Weights of a small GPT-style language model, trained from scratch on English Wikipedia.
Size: MLP 512 tanh GELU, vocabulary 512, 6.05M parameters.
Architecture: LayerNorm before each block, rotary positions, biases, untied embeddings, attention and MLP in parallel.
Training: a variant of Muon for these matrices, 10827 steps.
MLP neurons of a small language model. Each row is named by its layer, matrix (up: input weights) and neuron, and shows model dimensions 96-191. Each number is 500 + 25 x the weight over its row's rms, rounded and kept within 0 to 999. Numbers have three digits each.
After each neuron's rows, "fires on" lists the tokens most often at its 100 highest values on Wikipedia text that the model never trained on.

L11.up94:485474513522486551486481463528489504531500500459526519522523499458544558469488536507492491518510482521503497534496485472521467495490494455510502492498503526508489503494492525493471511487518536470535466482533448476537524520490471519455523530445520563515519480466555469499476553478493509514
fires on: "on", "ain", "ed", "em", "5 ", "or"

L5.up308:505485481470497475496493457497485492517497508483502471526490522472472470473485510480502540505523470470538486507535511484514485514491521453510486511512508530552485495466497521529522461532498498495513506494486476493477502520453505495453506508442517548471522511503552513488489490531526470523
fires on: "it", "t", "k", "ot", "or", "ay"

L13.up147:498530520493465471503529492507496496517519501482507484535490490515509518512513499484473441502541492475536487483519495487520519541471472513521467487501521480480516468509504527447465491536497496505487481488510500463438455503504477499476544455537504506474491503490516499475496481466468532480
fires on: "0", "ou", "av", ".", "ed", "b"

L11.up310:518534525496450544557483483521532464485517495522476526492471505511477482455529554561509515527508459511543547508474515524537491530488491517510501511479483512527513501488499469497441550542527476533530485533465518486518503470494432509498540496474511494506506532530483466483486485514485483478
fires on: "e", "ou", "h", "as", "o", "us"

L8.up253:499492507543479477501504503496503507485471487536498483495474473473519525496533453498576467496486529511489541535505485492514532465512494480502502495539518534472542438558530528516531492503529523509528489522519516501509495483534485520520463503465530515542529477462453552578492471469510475521
fires on: "ev", "os", "om", "ter", "\n\n", "es"

L11.up103:504484561513513534470485499510465489503485479501495486497530559472510480511486495518508474477495496484544458522525524477481488503462502449486556464483508527528508488476468511484477549470512508501470506483467494483515501494512471532489531470484483514443477482496513496502510544507491498475
fires on: "ch", "a", "it", "ir", "om", "d"

L2.up207:510573510499510461465461498531490573509530472512468510504484489467492488519524485523452505493494501505496476468521528493452509462478537541486529498504492535531461501509501474491522514503491543481464539450517525552529487548512549551523482494491501520471512515479524460439495516493518467448
fires on: "en", "ran", "um", ": "

L13.up180:479484502497487513471550462465518490510489474454515477491509465520523527517531492525563487497482477490495519502489463515472539485506512513485527494497462524504494527435523461527475486503542484502529546484512542499524501511481499482499516483484468503512499526509471499529519516503492534480
fires on: "is", "us", "ov", "Mar", "s", "oc"

L13.up47:491505498469527462523500463506501466504510476512504501517509516504524498488487514506525493527511539474488539490497513500513524524514483510579485494494465519477505523532559535492515514502512449472518541501467501457517526467464504519495461469480472516468538496497479498505533529449521516457
fires on: "m", "w", "M", "l"

L2.up486:485479493481501516533472448437498468486528490478522502503507509469505543496502479518451511462512499547530533535532521497495523441497503537494531497530475546431492514503524518515507528498513513527505511503486524511486526466503508495462520535502477485474510509464550498503456476507490492514
fires on: "r", "em", "ad", "it", "d"

L5.up85:477487481539455511516523509479470483496521485503497500492529497489495563535530452521536483507512481510514486505504556466494506513495513511508497489467546531458484466518517480484492508505569479441479520504510502557527532495511532473508553518504499497472500528486509474478478494483507498501
fires on: "ol", "ev", "id", "om", "p", "ed"

L2.up153:468539477492511475501535493541515513547470517476476484509527457523500478514510478512483477510481523463476554517484514518476540422503502492477496510455520524516479464434511495510523528562502482509514561513496461474536465512491503488528490543515513503502509517518526510480467500537487488492
fires on: "ad", "ig", "end", "ut", "ul"

L13.up166:487479500505484498517474517502470478515476459513500521495476543500465508502498499515513506479495476507454536487488497462545501482514496511502530487549540516501476521505534480469493494480545508549533481532464474529509513509544463520434513514507481488461497576482578489500440532497510487480
fires on: "/", "em", "e", "t", "ab", "et"

L8.up403:512517497476492498539478496462482511479440502485530520482499530524561490548525511559500506460496502463534503532473469462487472527500498483502436492498491500513512535511516507444485470483498532497466489475522471506467491480466526529495494504456503539513520471481485499561487509534528497503
fires on: "ic", "t", "g", "ig", "oc", "d "

L8.up455:481491479515523532443543485476443504500520471598536524484500499502519456509535521477495496494428493499529482523541520475427498493493516477536501508514499509476490510498504493501552484477516511515486519516535544515488536555491482467573525507513484485488500506480458466526533565469538514490
fires on: "b", "o", "k", "en", "i"

L13.up53:500516517511472497481557484496514501480509535451509470502489529512457539518540467469498484470504509493527506515456504504463503486507517466497490495488445491495494466497576524504479496523552495479490486465478521472529521491517502464524514483514489521496466458537496484526507497480504482554
fires on: "er ", "l", "h", "ed ", "an ", "com"

L6.up132:529510527540450453506472495497494497516508514520514486509486561534523520538535489441513514478474473502489478509507535489489480478511467521491517515456544514486446535507532476513498491488460486516474475495518490483463476512518517499484468506479480509518460505428522468481503566468484495514
fires on: "st", "t", "s", "c"

L6.up50:504493544465486470505515520554477487489471443480521489489528525504514499491525517478476495487515498515484503516552504491481473468543538497499469520502495509541438530506468502501506488501492475501478542518466498521519474479499508475557507530495519478538494465505525527501448549511515514468
fires on: "er", "uc", "res", "is", "per", "h"

L2.up195:493523513531531480535433507467442461502493485554521492509506539459528528522486513501522518491523553516521497504456521489496479477514539489504509507525480508549508469486537547458516489495519552527484503457472478486539476507520478533498509484518493472476496525495494492499496528489485480456
fires on: "g", "il", "e", "it", "et", "om"

L8.up319:495477514492471526496527503511530499454492464528509512509507509516437474504475539481532484484495486497496551499544485507543479481478470513482523515500525545512534529497504555515511497503510465471491477500489495519477509502441502484478494495481479473504457504501464485567539529486495490484
fires on: "em", "im", "as", " ", "ab", "l"

L13.up165:480488499517525497473488502510529523480516468456480461555527523526504477452473497478519538516482486518511510520507488485477480537468488486518529486505511479515525483472533535520474505487523477514494508480533478483512501495493515528476495518487474525498479504512424505511507531528498490519
fires on: "s", "us", "ist", "er", "is"

L8.up497:489481505473479531488527497542522477480520460505529497520476541495481507473520491471505485500464488517468502458515489511524484537477520478498507483495473522557502559493493566509496519496501468520527517522501498476490471468465492516519535480522479493485536509489454488516516544469457509472
fires on: "ch ", "k", "t", "l", "em", "os"

L5.up64:502524492529455464472484525502479496451467538515489458462487524500483529488461482518473530529536477442503502491506510519516512536513493519509523587499458497502492479497498501516545447516441532505565525524480520508511544533531503493504522507499474491479514517443506468535549503508479470508
fires on: "or", "f", "w", "t", "s", "an"

L13.up401:487521523495513453533495482500485501490498549494497484503462501522511485508526483527486531518520484478524461516464519475519539483519524489505493479462517509555539500506497479515470483530525468505476472507464516495507537505480512486468492503491503468469491557486493470469501483549468517484
fires on: "ou", "ar", "e", "c", "s ", "re"

L2.up403:519484497518518487527478491510517480495507512460573505535487474480518448526465530494481489503500482506523465513501495520547507516518500489505530510555523488518461492503496526502485504533524524534508510510532493505522533515482504515457479519519457454490539547525500453484525507491513475476
fires on: "of", "ec", "on", "f", "ol"

L11.up4:490479515505497461492514529487505472515499483446531537466464498508554468491489509531500507515522514442481551520494486509453536478458474499465504480500437516529498471492507523492499483530489490500516502498552543516492475549514515492461517506496484532474515525549483496482480452475508542516
fires on: "us", "il", "s", "ar", "ot", "ut"

L13.up41:488468501496509462493512480510510488529538518573480481551548513510496489515562520482484463490491544498493479475480494516477487528482510455497511560507493497440461483474526513528542500506526487543507522490516495531495470551493545504511486481485515525466496492461492476490501541503488535478
fires on: "m", "b", "o", "B", "n", "en"

L6.up210:532529501569553474506479529513515516477542507549501493501471512517519511479484496502495474531505517517533522513532479537465490489468538512533497553468496529525522554490460538502493494513489489486505498449489460542492488513508517505514490469481522468520524479495521489510513519513539495513
fires on: "y", "li", "u", "o", "ate "

L13.up275:505518487518527528514472511477498499467540533495487503547494485515507516498490528494499499518511554538540485456498504509447468562501518470501470542478450495446518477503478494488537511470513487519479493506512505473499511475480464501439520472460491500507484531529520557499511501496460464475
fires on: "R", "ro", "as", "tr", "us"

L8.up110:492540498483547479473503496479498504534492501472517491481474439476451486487496485543525516557533499527482472516523478503511510535530508493473504492523516459516505527474500486532517498470529481517550501482520472470516513499479489517481503500515497516474510519480523507464565493484492450493
fires on: "it", "k", "is", "or"

L2.up481:504487476515491426474501508514521457504467469494504499482531440521457490502494441489530453529482534476516523510535487498451553496485515454488499472461501513549512538473507503493516528515508485487559497460477511518508514486491496457473487465503505498523500453545522501524446530512480507529
fires on: "i", "ou", "als", "ut", "ul"

L3.up138:511534443517569496519481489474512478518514516491488530515509442521493469480455525479572539537507496489481501503544494459510496490506481486506486499490519471459448489507487474521469521546497520473517508466533466515523536489469501543505476531479511515490515496522467515520537498452476482505
fires on: "el", "is", "it", "ol", "ag", "ec"

L5.up174:522496483501531485505510451465519453558478485506474532497487482499495499523566516557468506522470548485469508498482493521516545476522527493480515513512542530505479492449497452491509536537520485475502506464494448509523517524513481446468492491519492474528526526460461494444502495480505461520
fires on: "u", "er", "str", "f", "g"

L6.up317:490508509493502538488478492504505580446486497513555494514495507516508496491527514463521561493485510505562486508523501493461517535513473511540539526534510562495531537502544505482527476491503465510498496454475486527483459472521520458496470479521496506482506465504518562501519500470519489469
fires on: "oun", "on", "us", "il", "si"

L2.up284:471436524453512514491474533476487505491510501494545478556461471512517561502517483540479502504503533499525474507468514517512526512505510460540532502532527495492537488542452507534496538493535508457515486514506493510526503523476486549477512504450517518518484481472492524552528503477499500490
fires on: "ow", "am", "em", "es", "ter", "on"

L11.up346:473505518478457510449487522512554477507541485491507494521464486542517497498506509493468493504470494464481485481491472464501491481481499478489483523507514480476497495507465498473544502446512554517476516526541480547456493490477476491515500498518509482490528465431542491521522516450502509504
fires on: "or", "0", "t", "ed", "oc"

L13.up67:496498500490470508523503484516504501506475486506513481479511534530562502487503506503557477508502503523545461535485498457534473555493459492530494493523509514501465515446551512473519455474495512521485521504493463464501463469475543471482522546457488517474470497452495457478533537499465545493
fires on: "s", "er", "t", "ent", "ain"

L8.up170:517498521473562513507487505482526533500479470510542515476488515491502502488506491504493520498502506499543533514497474449505524509513557520494501497499494497479497527473459526482491525565499496493479493486468541525487551457492473478488520536506528512473490466453536517517487474475517513536
fires on: "c", "s", "r", "l", "d", "ro"

L11.up499:459497505517527490520511509547470498480548466524557477530562492506473490503464474533462544534520531472494519445501501524481505498518481490505539482501490522508500527530501538473499491490509512458503536486483482517479459495468502490493484503492509491473544464512477511464497530490508500481
fires on: "n", "m", "N", "in", "M"

L3.up27:547557457479506495529482496503509477530518471512479493461517474509526498511469496510463473504499538542460501505470501500513515548526524479524495517527543530500523484515545486507500543516546465488548459551469471505492476487494512465466467522513474498488514526484498493487484495516542497518
fires on: "e", "z", "oc", "str", "am", "er"

L9.up170:473475496533458490555558490487522487509462483507498437513523496525530550506526505463513493494540498508497512538459505506528484494505505528520537507477515487485505518555516513531502503470492522493533522504491510566532501488522506477481468526466525483472489498503481497477493494527507492488
fires on: "ev", "et", "f", "p", "ent", "ing"

L5.up82:507444502475510502503512492508499510498479515486523542468496520507528513503503493508517472473443511458466456516472495512473458505524476453497520514482525496467481488499529527477522484505512507435501487502525460524493549495466490504434533450518486502510514497479512505550512532531547524475
fires on: "ig", "u", "av", "t", "j"

L12.up482:510489486554494493481529492522548508512532481505463498519462502489506494488514520506515506544519532524551515479511549500479505507487541465472490528488470509503484531515493490438492507487499464482539538518498479525509504498476494478459551489495475450498489523486469529510503465510530489516
fires on: "in", "res", "y", "'", "o", "("

L2.up422:501492487498469534513558466503517515525523522486471563556486523524512515532526453540450495459522498510504521521513504489507515443509523503476547488516510518517498519518481507503506545554480536536541524487515514499527478493552536452475516520501489451523524511467510516439517495520464518514
fires on: "l", "ul", "all", "om", "r", "ad"

L11.up494:505508483475508492508514523456472480511525444504476497507485541508501540457493504507527543512534536520475547520520493474488490473522503475493480474496520471494508546548525499477525490517478491517514505498450486467506482504495492470522510541491473508505514456503513536514458470527505549472
fires on: "er", "per", "ar", "pl", "l"

L3.up129:476489480505525494513487501487500486508508520465534524498457478481486517465496488501537493536508509500500523468564516505466508496499485464512462496465473492458564522509499531466478520481503514473475499472532521494486525507536440469506492488482501466491521506482550524541516517491522502504
fires on: "oun", "y", "por", "ro", "tr", "k"